python train.py --d_model=512 --n_head=4 --lr_mult_o=1.07 --lr_mult_down=1.5
MLP neurons of a small language model. Each row is named by its layer, matrix (gate and up: input weights; down: output weights) and neuron, and shows model dimensions 176-271. Each number is 128 + 32 x the weight over its row's rms, rounded and kept within 0 to 255. A neuron's up and down rows have the sign that makes its largest values positive.
After each neuron's rows, "raises" lists the tokens whose logits its output raises most directly, leaving later layers aside; "fires after" lists the tokens most often just before its 100 highest values on Wikipedia text that the model never trained on. A number after a token or word is its count.

L4.gate525 [ 66 116 113 103 164 182 100 104 182 136 181  67 113 172 198 108 122 185 118 141  97 121 123 103 171 164 121 129 174  71 118 138 125  97 107 169  63 100 160 186  96 185 190 129 108 165 145 107  97 162 177 173  20 174 129  82 112 156 126 101 124  67 107 183  94 139  94  83 131 110 134 174 114  63 148  91  95 105 163 191  72 147 142 103 119 152 119 112 112  82 104 130 152 141 146 159]
L4.up525 [182  62 120  80 128 101 149 104 123 104  80 104 130 150 113 136 127 123 136  84 126 144 118  80 164 141 161 138 133  91 110 159 138  92 158 164  93 138 161 125  74 160 140  76 112 133  70  96 114 126 105 130 102  85  70 128  46 132 142 141 110 118 157 149 104 170 131 114  89 163 107 128  63  97 149 102 135 141 144 101 127 114 148 111 146 123 137 142 124  58 102 149 129  86  75 199]
L4.down525 [114 135 131 115  92 125 109 120 129 179 126 139 150  77  46  97 139 101 161  85 128  97 169 105 146 146 166 165 163 173  54 166 160 137 107 134  70 155 156 133 126 151  78 123 119 153 146 132 130 110 133 113  94 118 142 146 116  67 112 109  76 152 154 135 176 124 148 139 139 172 106 154 221 157 109 148 143 119  44  98 153 124 145 103 145 159 156 110 140  67  96  83 138 117 149 191]
raises: "others", "even ", "other ", "finally ", "so "
fires after: ", " 63

L6.gate851 [ 68 114 118 142 157 137 118  79 106 145  54 117 126 151  51  97 147 170 146 103 103 122 127 126  80 151 197 152 124 151 109  90 129  76 146 151  89 117 118 128 181 136 161 155  52 130  89 151 175 125 169 135 113 159  88 121 107 192 143 144 181 108 156 178 103 136 162 184 129 104 125 125 128 110 146  87 162 167 147  58 140 174 114 117 125  54 169 112  89 173 107  86 164 127  89 111]
L6.up851 [135 156 164  82  60 184 148 191 157 140 115 110 136 168  83  51 135 101 140 123  95 157  94 129  69 112 162 178 153 128 124 155 138 184 125  98 133 166 171 182 107 145 105 114 118 159  81 166 170 129 109  97 130 115 107 124 118 111 140 101 113  58  96 104  92 108 211 133 172 166 120 105 124 187 105 137 123 171 145 144 117  81 136 145 114 144  98 155 149 133 156 154 123 167  96  83]
L6.down851 [ 71 105 168 151 132 135 200 125 160 147 104 116  84 111 119 122 146 143 146  99 200 149 116  58 106  99 105 120 117 129 116 161 134 161 110 145 151  97 174 105 199 108 133 134  84 143 133 145 126 156 131  89 125 129 113 242 133 173 123 135 127 148 128 141 150 119 135 146 150 123 121 161 127 161  55 112 103 196 124 155  98 147 131 130 111 152 118 136 122 135 149 122 153 133  93  80]
raises: "when ", "these ", "this ", "As ", "since "
fires after: ", " 27, "that " 9, "\"" 7, "saying " 5, ": " 5

L3.gate623 [119 173 125 105 125 117 131 100  52 146 135 135 156 162 130 114 161 117 160 148 161 142 134 150 133  68 122 115 148 109 137  69 125 148  93 138 137 140 125  65 135 123  94 114 171 109 154 163  89 118  93  96 173 138  87  82 126 160 144  86 119 137 156 118 126 159 121 110  74 110 130 106  88 160 131 117 177  85 117 143 116 135  76 125 159 115 109  79  96 173 146 135  70 124 164 155]
L3.up623 [154 131 151  74 150 124 200 189 135 147 165 141 124 158 162 104  57  68  71 102 158  93  92 138 102 123  93 127 157  66 141  94 223 111 122 137 129 135 165  88 133 126 118 118 100  86 196 117 116 173  94  92 159  85 150 131  85  83 135  91 121  67 180 159 161 144 160 142 111  83 110 149 133 158 123 148 136 114  61 184 152 126 142 121  89 145 163 138  90 131 121 184  91  96 133 127]
L3.down623 [100 139 155 121 143 126 110 114 130 117 191 126 152 168 118 157  55  88  77 109 133 146 172 152  81 122 136 103 120 147 123 133 115 122  95 133 163  67 192  97 150 134 122 126 103 108 143 115 142 144 147 136  89 163 174 163 115 119 123 159 158 122  80 176 131 115 158 155 181 174 148 133  96  97 188 138 113  95 100 153 157  85 123  82  85  82 147  83  67 161 194 174 131 176 120 123]
raises: "===", "==", "== ", "==== ", "===="
fires after: "." 56, "==" 9, ") " 4, "\n" 4

L3.gate264 [123 183 136 136 113 100 153 142 135 117  82 140  66 181 133  78 139 130 160  85 171 110 111 163 114 109 158 113  80 117 152  97 160 127  84  95 123 105 140 105 158 139 126 131 106  78 102  65  82 196 152 118  85 123  94 121 165 139 161  67 104 140 203 145 128 129 172  98 124 156 152 172 139 141 115 123  88 134 160 156 124  79  76 137  98 102 168 135 124 113 109  98  94 189 145 156]
L3.up264 [151 145 119  63 122  92 118 150 108 126 119 120 127 215 121  94  90 155 166 142 191 106 100 145 176 152  90 154 137   3  97 131 175 135  41 130 134 115 102 121 132 158 144 121 127  45 107 129 149 114 185 105 123 103 120 160 131 186 127 165 114  97 151 161 164 177 184 130 115 108 160 168  94 119 138  71 108  93 111 167 156 174  94  80 112 128 100 132 147 176 109  98 105 157  94 115]
L3.down264 [127 117 143  90 136 141  52 125 123 151  99  77 123 144 115  91 126 126 154 114 131 154 127 157 134  96  95 122 150 132 114 114 120 183  82 110  89 111 181 147  55 112 105 147 113  56 177 101 177  91 105 129 146 156 222 181 115 142 111 138 124 124 104 113 111 199 149  90 140 145 122  57 141 138 130  71 118 119  55 194 158 130  99 121 126 150 143 158 164 154 125 139 123 129 145 117]
raises: "| ", "===", "|---|---|---|", "history", "against "
fires after: "." 45, "|" 22, "==" 13

L3.gate852 [117  81 119 142  91 110 125 138 155 152  85 148 142 207 161 146 110 130 147 181 133 102 135 145  59 125 178  75 145 150 162 138 180 153 154 129 167 137 123  61 117  99 107 165 146  96 116 110 125 133 129 114 186 143 154  48 130 115 129 110 118 128 136 125 148 169 144 117  79 133 140 146 101 141 135 180 131 149 136 157 176 100 140 117  74 123 136 114  63 106 161 108  61 109 118 108]
L3.up852 [116  67  72 140 122 152  71 113 137 133 112 141 123 140  91 170 135 132 156 141 108 127 147 105 106 110 116 123 148 184  96 157 117  75 117  85 101  97 165 129 103 149 141 148 181  91  91 130 169 103  84 154 167  99 173 172 113 117 154  99  69  87 175 179 135 144  78  98 150 112 123 125 110 113 102 141 127  83 160  84 119  89 151 140 168 101 171 100 105 120 193 117  96 130 126 114]
L3.down852 [149  63  88 118 100 148 120 169  99 114  75 172 176 139 125 138 147  93  81 145  84 125  78 146 143  73 116 137 124 148 126 128 162  84  81 127  81 166 118 137 102  78 116 151 121 136 169 148 151 109 104 154 112 144 124 194 138  76  80  98  73 130 156 140 139  99 126 193 145 159 120 147 131  89 142 124 133 121 184 154 144  49 165 147 106 153 112  59 127 117 210 109 104 163 129 111]
raises: "he ", "she ", "they ", "we ", "according "
fires after: ", " 40, "of " 12, "which" 5, "(" 5

L4.gate157 [103 140 165 185 166 125 123 125 119 165 162 106 107 174 130 139 116  98 127 136 138 119 105  87 126 134 155 102 122 109  82 101 153 145  87 183 193 152 171  92 106 141 118 101 107 149 175 196 133 117  94  88 169 108  51  97 154 124 156 135  66 138 159  84 126 104 145  97 127 140 138  85 124 160 123  91 107 147 178 170 103 104 128 130 108 185 111 157  78 113  47 143 118 194 169 170]
L4.up157 [183 150 173 116 159 152  80  50 172 110 179 125 124 143 147 147 180  83 122 154  89 113 147 151 159 102  84  95 126 119 149 102 147  94 105 157 113  85 126 123 126 187  99 161 108 170 138  93 131 119 137  96 104  91 167 137 107 123 132 175 177 129 127  80 102 159 152  72  94  82 195 149 145 157  99 105 126 159  85 120 152  85 168 147 127 122 116 122 132 163  61 121 130 173 138 120]
L4.down157 [148 159 173 171 136 139 137 126 176 139 164 140  73 162 102 126 109  82 138 169 142  94 160 114 153 112 137 128  81 141 118 159 112  89  52 157 145 123 109 165 168 118 154 138  78 135 143  59 110 138  97 145 110  88 136  97 143 144 112 167 148 136 100  75 135  71 168 118  98 108  81 144 152  67  57 112 141 112 151 103 100  85 135 146 157  71 135 151 166  96 131  96  90 146 140 105]
raises: "Biography", "Discography", "Reception", "See ", "Production"
fires after: "\n\n" 94

L3.gate246 [167 159 150  67 162 157 136  85 120 158 135  90 119 189  94 132 130 122 170  64 173  46 120 153 187 155  82 168 135 149 133  97 195 165 112 111  99  94 165 108 127 212 118 132 146  72 155 128  98 132 121 127  96 114  85 152 117 175 141  74  99 117  77 145  41  87 144  56 148 117 125 191 121 173 106 167 152 159  99 117 114 109  88 138 163 101  89 130 134 110 137 164 161 160 166  80]
L3.up246 [130 109 119 115 128 122 165 122 140 129 126 107 132 172 113 186 149 165 183 102 120 137 118 110 120  76 121 184 105 119 142  70 135 108 102  67 204 129 129 126 151 156 175 180 149  99 117  73 193 173 115 147 113  82 157 144 112 131 114  96 137 108 109 140 148 136 145 113  92 149 173 174 142 100 154 141 158 145 173 193  94 129 164 103 113 169 152  99 154 107 140  85 179 126 127 119]
L3.down246 [163  73  94 105 108 119 178 153 117 121 129 102 105 168 121 175 143 127 115  94 160 135 165  98  94 134 167 145 142 112 123 172 152  78 126 171 117  75 139 188  69 130 183 167 144 116  95 128 108 128 107  69 108 128 106 134  88 128 188 147 162  71 154  92  92 122 166 127  57 187 176 160  94 134 126 152 125 158  99  87 101 166 130  82 135 190 127 129 127 136 163 123 118 106  85 136]
raises: "well ", "they ", "well", "seen ", "follows"
fires after: ", " 43, ". " 12, "\n\n" 4

L8.gate353 [ 95 112 150 117 123 121 120 158 108  78 127 148 112 143  95 123 138 173  94  83 136 132 172 131 126 141  97 182 113 117 201 141 101 143  83 164 170 131 177 165 236 113 137 150  82 140 152  92 123 145 100 149 119 141  78 134 164 141 141 135 118 139 135  31 131 173 120 117 110 126  93 116 120 167 141 119 114 176 109 114 120 134 148 165 121  83 161  85  89 179  80 145 102 172 127 132]
L8.up353 [131 144 190  99 101 186  94 140 145 110 150  75  76 102  83 137 151  90 140 101 136 112 153 124 146  87 134 181  76 151 156 132 147 108 124 161 141 106 114 178 236  92 155 111  91 135 139 126 151 109  77 146  76 153 143 146 144 152  78 183 112 148 147 127 168  77 179 155 167 158 143 167 124 118 101 114 147 141 117 129 158 145 159 166 104 112 163  81 112 158 116 152  71 130 103 204]
L8.down353 [127 125 139 146 121 119 128 112 139 161 188 124 152 130 127 100 151  82  39 153 101 184 109 120 127 156  86 118 107 120 140 132 119 133 170 112  90 147 127 122 109 112 110 142 180 182 182 170 122  93 106 191  51  90 170  92 126 119 126 223 160 130 104 148 145  94 147 180 131 159 109 161 117 114 151 166 148 193 184 155 128 126 118  70 106 123  70 142 133 180 123  90  93 108 115 139]
raises: "The ", "It ", "He ", "There ", "As "
fires after: "==" 35, ". " 12, "===" 10, ", " 7, "saying " 5, ": " 4

L3.gate395 [ 89 146 112 112 171 124  74 107 125 153 117 126 192 102 157 121 103  74 128 121 134 101 165  63 149 132  79 120 142  91 133 128 134 110 106  97 106 155 153 133  86 124 115 106 133 127 118  96 115 113  87 121  85 134 124 115 194 152 109  84 119 146 146 154 152 102 117 169 135 115 138 135 140 112 114 152 143 129 101 130 160 150 205 106 121 126 131  87 141 167 123 108 154 163 164 163]
L3.up395 [135 144  86  74 143  98 131  98 193 208 153  92 150 159 173 129 127 139 129 124 167  52  90 110 119 136 102 131 130 147 138 137  95 238 133 118  77 164 139 128  68 179 169  69 177 118 143 113 122 166  85  69 115 122 125 108 116 128 103  94  95 108 156 120 146 159 165 160 116 122 113 195 173 121 139 173 143 172  93 163 177 164  94 146 219 153 143 144 123 158 106 110 166 159 148 196]
L3.down395 [ 75 134 122  63 101 155 141 160  97 195 135  86 120 126 112 134  96 126  72 113  83 116 118 109 143 112 154 150  61 125 129  73 124 155  94 123 104 176  97  96 255 171 131  78  84 146  82 109 158 106 115 115  99  76  98 139 142  97 139 152 112 211 137 188 106 101 148 173  92 107 122 137  84  90 109 145 118 177 169 186 163 182 140 107  93 125 180 121 158 161 100  98  96 186 178 123]
raises: "==", "== ", "===", "=== ", "===="
fires after: "." 50, "|" 8, "ENG " 6, "'" 5, "\n" 5

L10.gate175 [ 79 209  92 146 128 138 158 100 124 147 181 118 166 111 129 131  60 114  55 159 118 127 181 157 158 116 104  84 130 108 118 166 129 132 102 148 119 117 151 125  95 137 151 102 186 145  99 160 114 113 112 150  68 101 102 125 120  94  79  82  85 200 114 115  65 150  79 128 149 124 103 119 166 140 205 124 153  90 138 157 110  99 198  82 143 140 114 139 150 110 102 135 133 148 126  94]
L10.up175 [100 143  80 145 121 174 138  92 129 135 162 102 137  62 107 131 125 167 100 159 103 141 145 154 169 113 128 100 139  99 150  96  99 136 148 114 112 165 128  48 114 139 121 101 135 119 128  83 126 119 165 190  85 108 170 121 112 161 110 137 144 123  95 117 127  69  77 111 142 188  68 151  61 147 157  70 100 128 124 154 122 168 101 129 190 114 142 132 127 150 169 111 120 173 203 135]
L10.down175 [110 193 144  54 124 141  95 150 126 116 107 107  86 121  94 163 116 123 169 141 108 130 179 105 148 110 196 111 131 136 181 157  79 162 129  94  82 114  91 105 167 118 138 118 101 119 136 123 100  86 132 162 151 145 108  61  90  70 140 163 121  83 120 110 157 115 121 129 169 131 148 131 102 141 157  41 108 126 173  91 158 104  95 100  91 196 159 102 134 150  95 117  61 137 180 128]
raises: "other ", "other", "others ", "others", "Other "
fires after: "on " 49, "at " 7, "to " 6, "On " 5

L4.gate53 [106 116 100 118 115 154 105 100  96 175 129 139 162 174 145 118 155 125 105 182 182 151  80 102 147 118  84 114 139 159 161  85 111 108 120  93 100  43 119  99  81 159 150 113 123 100 157 141  71 193 115 100  90 119  66 118 139 108 137  85 108 150 151 152 166 188 131 164  65 153 143  97 104 109 130 170 139  75  38 125  82 182  45 110 148 126 143  88  98  80 138  92 101 123 165 146]
L4.up53 [102 133  67 130 157 101  61 174 190  94 190 135 116 148 156 115  96 120  93  28 174 115 137 113  60 142 153 148 109 116 134 135 146 151 138  63 170 150 116  53 121 176 170 110 131 148 122 165  73  74 107 140 220 129 103 162  86 158 155 121 119 145  73 107  76 130 160 129 176 149 160 141 124 112 148 134  76 156  64 167 173 148 147 110 120  70 121 198 114 129 111 150 141 125 125  77]
L4.down53 [ 79 115 107 125 128 169 112 134 142 111 119 125 103 134 124 119 115 143  79 103 141 185 137 109 173 112 117 144  79 179 204  98 128  74  91 119 123 193 122  85 248 131  89 142  53  94 158 115 140 119 138 130 160 160 203 163 151 182  59 164 134  54 133 153 128 131  95 114 133  80 148  95 118 117  99 140  91 192 126 155 135 138  91 127 120 106 142 143  84 215 101  97 137 172 126  98]
raises: "==", "== ", "=== ", "===", "| "
fires after: "." 52, "==" 30

L10.gate279 [107 106 128 206 132 138 157 118 149 111 116 113 119 128  71 196  92 167 159  90  85 152 139  91  96  86 116 216 127 137 159 146 110 115 139 181 138 180 105 122 139 137 107  80  51 124 116 138 132 121 102 120 138 145  59 149 143 107 135  82 120 146 129 150  91 119 155  90 122 130 123 145  82  97 179 161 149  96 208 115 154 162 152 141  81 135 140 132 137  73 135 104 147 159 125 114]
L10.up279 [103 142 130 204 130 171 123 105 127 149  89 163  89 116 104 142 130 148 142  96 146 161 141 109  54 125 111 167 102 147 171 140 134 153 120 125 139 155 136 108 189 153 123 169  79 136  90 169 144 177 103 151 106 148 107 135 147  59 171 106  82 177  74 118 142  56 111 157 134  80 129 188 135 103 158  98  91 181 160 178 149 131 177 128 100 104 100 150 141  76 175 136 136 181 153 150]
L10.down279 [133 119 115 131 127 130 160  91 148 166  41  85 174  86 134 121 170  94 126 131 180 159 126 121 119 151 152 160 222 174 104 156 200 144 129  92  83 136 203  60 187 110 176  83 101 115 162  56  96  98 157  89  79 170 155  74 117 155 117  98 162 148 137  91 142  69 168 199 147  99 123 164 125 115 132 104 118 150  79 130 157 133 194 119 115  63 141 196 109 141 132  98 110  84  56 159]
raises: "was ", "is ", "appears ", "were ", "turns "
fires after: ", " 27, ". " 17, "\n\n" 9, "that " 6, "and " 5, "but " 5

L10.gate541 [132 112 109 136 114 162 161 130 119  92 167 166 164  88 127 127 125 153 127 119 149 108 175 139 119 146 117 143 108 114 173 111 171 126  94 131 194 170 163 135 165  87 164 124 140 153 125 121 109 106 148 163  82  60  74  96 159  76  59 114 151 137 139  73 163 167 105 180 134 112 131 116 193  95 144 126 162 159 160 126 118 124 117  84 112 135 125  69 149 138 134 122 126 156 149 140]
L10.up541 [105 130 142 117 154 108 128 114 152 123 111 126 148 168  84  57  94 124 152 189 148 153  76 114 123 139 119 102 129 117 138 121 164 148 113 133 102 133 150  79 121  79 136 123 113 200 161 113 162 118 152 151 196 135 131 113 163  99 179 101 113 143 120 134 157 137 117  99 143  91 106 179 107 156 117 166 126 103 156 183 118  94 151 125 179 170 148 140 118 144 168 126 103 127  64 140]
L10.down541 [179 119 141 100  70  97 176 141 164 170 157 100 104 149 173 114 121 174 121 180  95 127 147 130 165  92 130 131 104 123 114 123 128 119 118 122  99 150  79 131  99 153 170 148 144 143 132  97  70 101 164 103 108 133 141 145 109 136  88 148 191 119 153  81 173 113 122 104 119 137 125 107 158 118 115 176  97  97 115 151 154 141 132 156  75  84 149 186 143 148 206  86  93 125 117 120]
raises: "first ", "debut ", "previous ", "father ", "first"
fires after: "'" 45, ". " 17, "and " 4

L6.gate585 [107 207 133 133 132 150 145 122 137  65 137 166 108 120 132 103 145 208 135 186  95 132 111  74 185 168 127  93 176  78 122  77 115  82  70 144 127 143  77 160 112 116 159 149  88 177 128 134 155 179 117  81  75 108 152 147  97 116 114 144 168 119 107 163 123 117 170 135 133 146 138 120 100 111 108 105 122  79 154 175 121  93 140 154  83  83 151 131 162 181 124 185 130 157 104  95]
L6.up585 [ 66  97  97 123 108 123 140 156  98 115 192 146 136 162 130 142 108 108 155  86 119  45 114  90 130 172 173  83 121 137 167 114 109  89  83  93 172 181 104 143 184 136 104 117 137  75  98 146 147 134 154 132 107 102 147 120  83 150 177 144 106 139 140 168 100 145 105 175 164 155 168  99 156  53 144 142 165 145 101 178 128 189 163 210 111 149 134  61 148 168 135 110 148 155 158 150]
L6.down585 [109 107 160 107 112 154  85 139  38 118 120 122 126 130 113 126 122  90  89 101 104 109 154 123 131 129  95 144  78  95 180 183 116  91  95 118 145 148 201 168 157 118  92  95 116  86  59 183 126 134 137 149 147 117 128 118 175  85  88 119 195 120 132  84 132 100  90  93  88 152 129 151 185 131 120  78 155 136 134 132 128 133 135 136 192 185 127 114 152 121 158  61 116  67 158 111]
raises: "therefore ", "latter ", "other ", "also ", "others "
fires after: "| " 50, ", " 18, "and " 13, "(" 7

L5.gate473 [117  99 161 120 121 227  87  76 129 141  38  70 185 152 153 131 168 143 143 111 162 167  89 144  92 124 128 172 154 137 154 134 136 131 167  95 137 129 111 104 159  94  87 140 152 135  86  89 180 152 149 123 118 170 137  73 140 152 155 182 159 103 165 165 123 161 127 138 144  77 135 175 104 101 140 184 139 150 111  78 108 140 138 135 135 135 126 140 113 164 142  76 103 187  79  78]
L5.up473 [114 116 155 149 133 104 165  96 143 145  86 117 159 182 132 126  72  87 136 126  95 127  86 107 102 164 189 186 134 168  86 138 162 173 127  89 110 148 150 103 154 104 125 166 140 171 119 104  94  61 135  89 163 102 138  68 127 121 148 145 154 119 103  90 115 105  99  73 131 133 147 151 120  48  74 150 144 163 130 140 117 137 122 166 155 145 117 138 109 157 155 108 117 142 112 201]
L5.down473 [ 77  86 112 121 116 124 177  73 109 120  59 169 152 123 145 128 172 118  80  84 135  90 154 187 176 117  58 215 125 150 118 155 120 119  93  87 164 151 110  97 192 123 146 159 152 106 129 126 129  91  69  77 107 161  91  92 149 143 189 188 115 117 126 135 100  81 116 145 168 131  85 176 147  63  85 132 130 133 120 156  88 143 131  53  96 127 106 161 113 137 128  63 108 202 113  43]
raises: "was ", "is ", "means ", "would ", "meant "
fires after: ", " 64, "(" 6

L4.gate131 [106  88 197 111 153 156  83 139 140 198 175 164 125 129 103 149 181  71 128 167 200 137 153 109 130  99 137 120 135  73 140 119 108 124 148 133 100 122 147 157 230 148 108 114 139 134 158 138 154 125  96 161 104 183 117 144 150 150 182  92 130  57 130 162 144 131 111  91 185 123 116 114 118  79 127 136  79 115 165 127 148 151 126 100 158 134 109 140 125 133 152 191  67 181 170 123]
L4.up131 [131  96 155 113 144 137 115 115 166 159 169 113 116 134 147 164 134 110  93 155 121 145 156  89 206 125 171 108  53 119 130 132  78 112 158 138 128  90 111 148 156 154 114  89  82 135 160  79 135 214  88 146 104  65  75  89 131  54 102  99 153 118 180 163 137  71 135  71 101 102 139 166  84 104 130  95 110 162 160 122 143 126 119  57 108 164 154 163 137 153  69 150 143  94 145 135]
L4.down131 [117 149 125 127 208 141 137  74 174 195 209 146 136 206 170 104 174  99  87 128 128 109 161 117 102  75 105 111  67 102 131 174 160 137 152 161 168 131 151  96 181 163  99  76 122 152 140  72  94 146 107 122  91  80 112 133 144 105  51 147 113 130  87 101 123 148 170 111 172 112 131 108 150 117 127  92 193 122 129 191 159 125 118 119 127 161 155 103 154 151 116 142 112 109 204 123]
raises: "See ", "History", "Reception", "Awards", "Post"
fires after: "\n\n" 99

L4.gate294 [153 154 108 116 112 179 162 149 109 113 109 195 108  93  98 165  92 103 176 146 101 170 103 143  64 101 155 157 132 116 126 168 137  95 138 115 102 100 160  89  72 132  94 135 169 196 125 170 103 125 124 133  91 147  91 180 126 187  85 154 124  75  51 167 122 144 153 124 124 125 101  94 112 178  99 153 123 170 110 119 131 183 131 131 135 119 130 158  70 184 119 129 141 152 131  90]
L4.up294 [170 182 137 205 170 171 127 104 172 140  59 179  85 156 166 101  95 115 120 180 120 137 122 115  87 113 208 180 102 111  93 153 126 108 174  86 138 133 199 100  86 106 135  75 194 133 110 147 180 127 117 161 112 132 167 105 180 199  83 129 102  30 128 146 119 163 174 100 158 173  97 129  88 109 156 105 122 113 133 107 154 131 141  74 148 152 121 115 101 147 104 125 140 164  88 168]
L4.down294 [172  84 130 114 128 156 106 167  82 115 111 130  51 127 115 117 175 104 151 193 145 123 139 116  99  97 110 124 112  91 114  87 132  86 177  99 117 161 118 100 116  84 164 115 119 148  91 203 192 173 117  82 131 124 163 151 167 160  81 123 154 136 168 155 111 110 189  82 143 182  71 190 147 146  91 120 113 133 102 176 113 107 120 106 126 127 108 179 139 174  99 129 127 166  96 141]
raises: "those ", "if ", "during ", "when ", "today"
fires after: ", " 37, "(" 10, "km" 4, "times " 4

L4.gate6 [126 135 176 105 120 131 114 123 120 108 142 121 115  85 100 124 150  79 116 204 178 129 149 120  76 100 151 147 131  98 154  77  94  48 177 123 121 134  71 124 124 129 160 109  76 108 172  93 149 183 101 111 148  93 119  72 142 169 171 127 123 125 102 138  94 132 136 136 107  87 109  71 122 110 135  79 143 117 128 154 156  96 104 123 149 151 134 182 134 118 130 144 109 177  77 158]
L4.up6 [123  71 121  88 120 157 110 100 143 107 133 124  88 112  64 123 104 119 138 126 102 113 186 123 123 125 144 155 123  76  71 115 195 140 101 110 168 136 101 147 151 118 143 110 113 141  87  67 207  98 144 139 110 134 138 100 123 149 127 107  97  98 143 107 197 159 160 204 122  86 154 143  93  88 124  64 118  85 115 156 178 127  77 134 127 176 142 176 120 108 142 159 152 173 130 106]
L4.down6 [141 124 118  80  85 124 124 120 148  87  91 111 136 108 109 125 136 104 104 158 110 136 154  80  64  90 175 138 136 113 145  79 186 137 117 129 134 133 144 152 180  82 131 128 127 132 133  93 146 113 102 150 151 144 145  81 137 142 201 111 129  70 140 154 146 129 121 137 104 123 175 104  74  94 136 110 137  89 110 152 173 134 126 138 122 166 132 161  79 113 122 169 184 146 106 200]
raises: "- ", "| ", "= ", "==", "Studio "
fires after: "." 33, "|" 23, ")" 5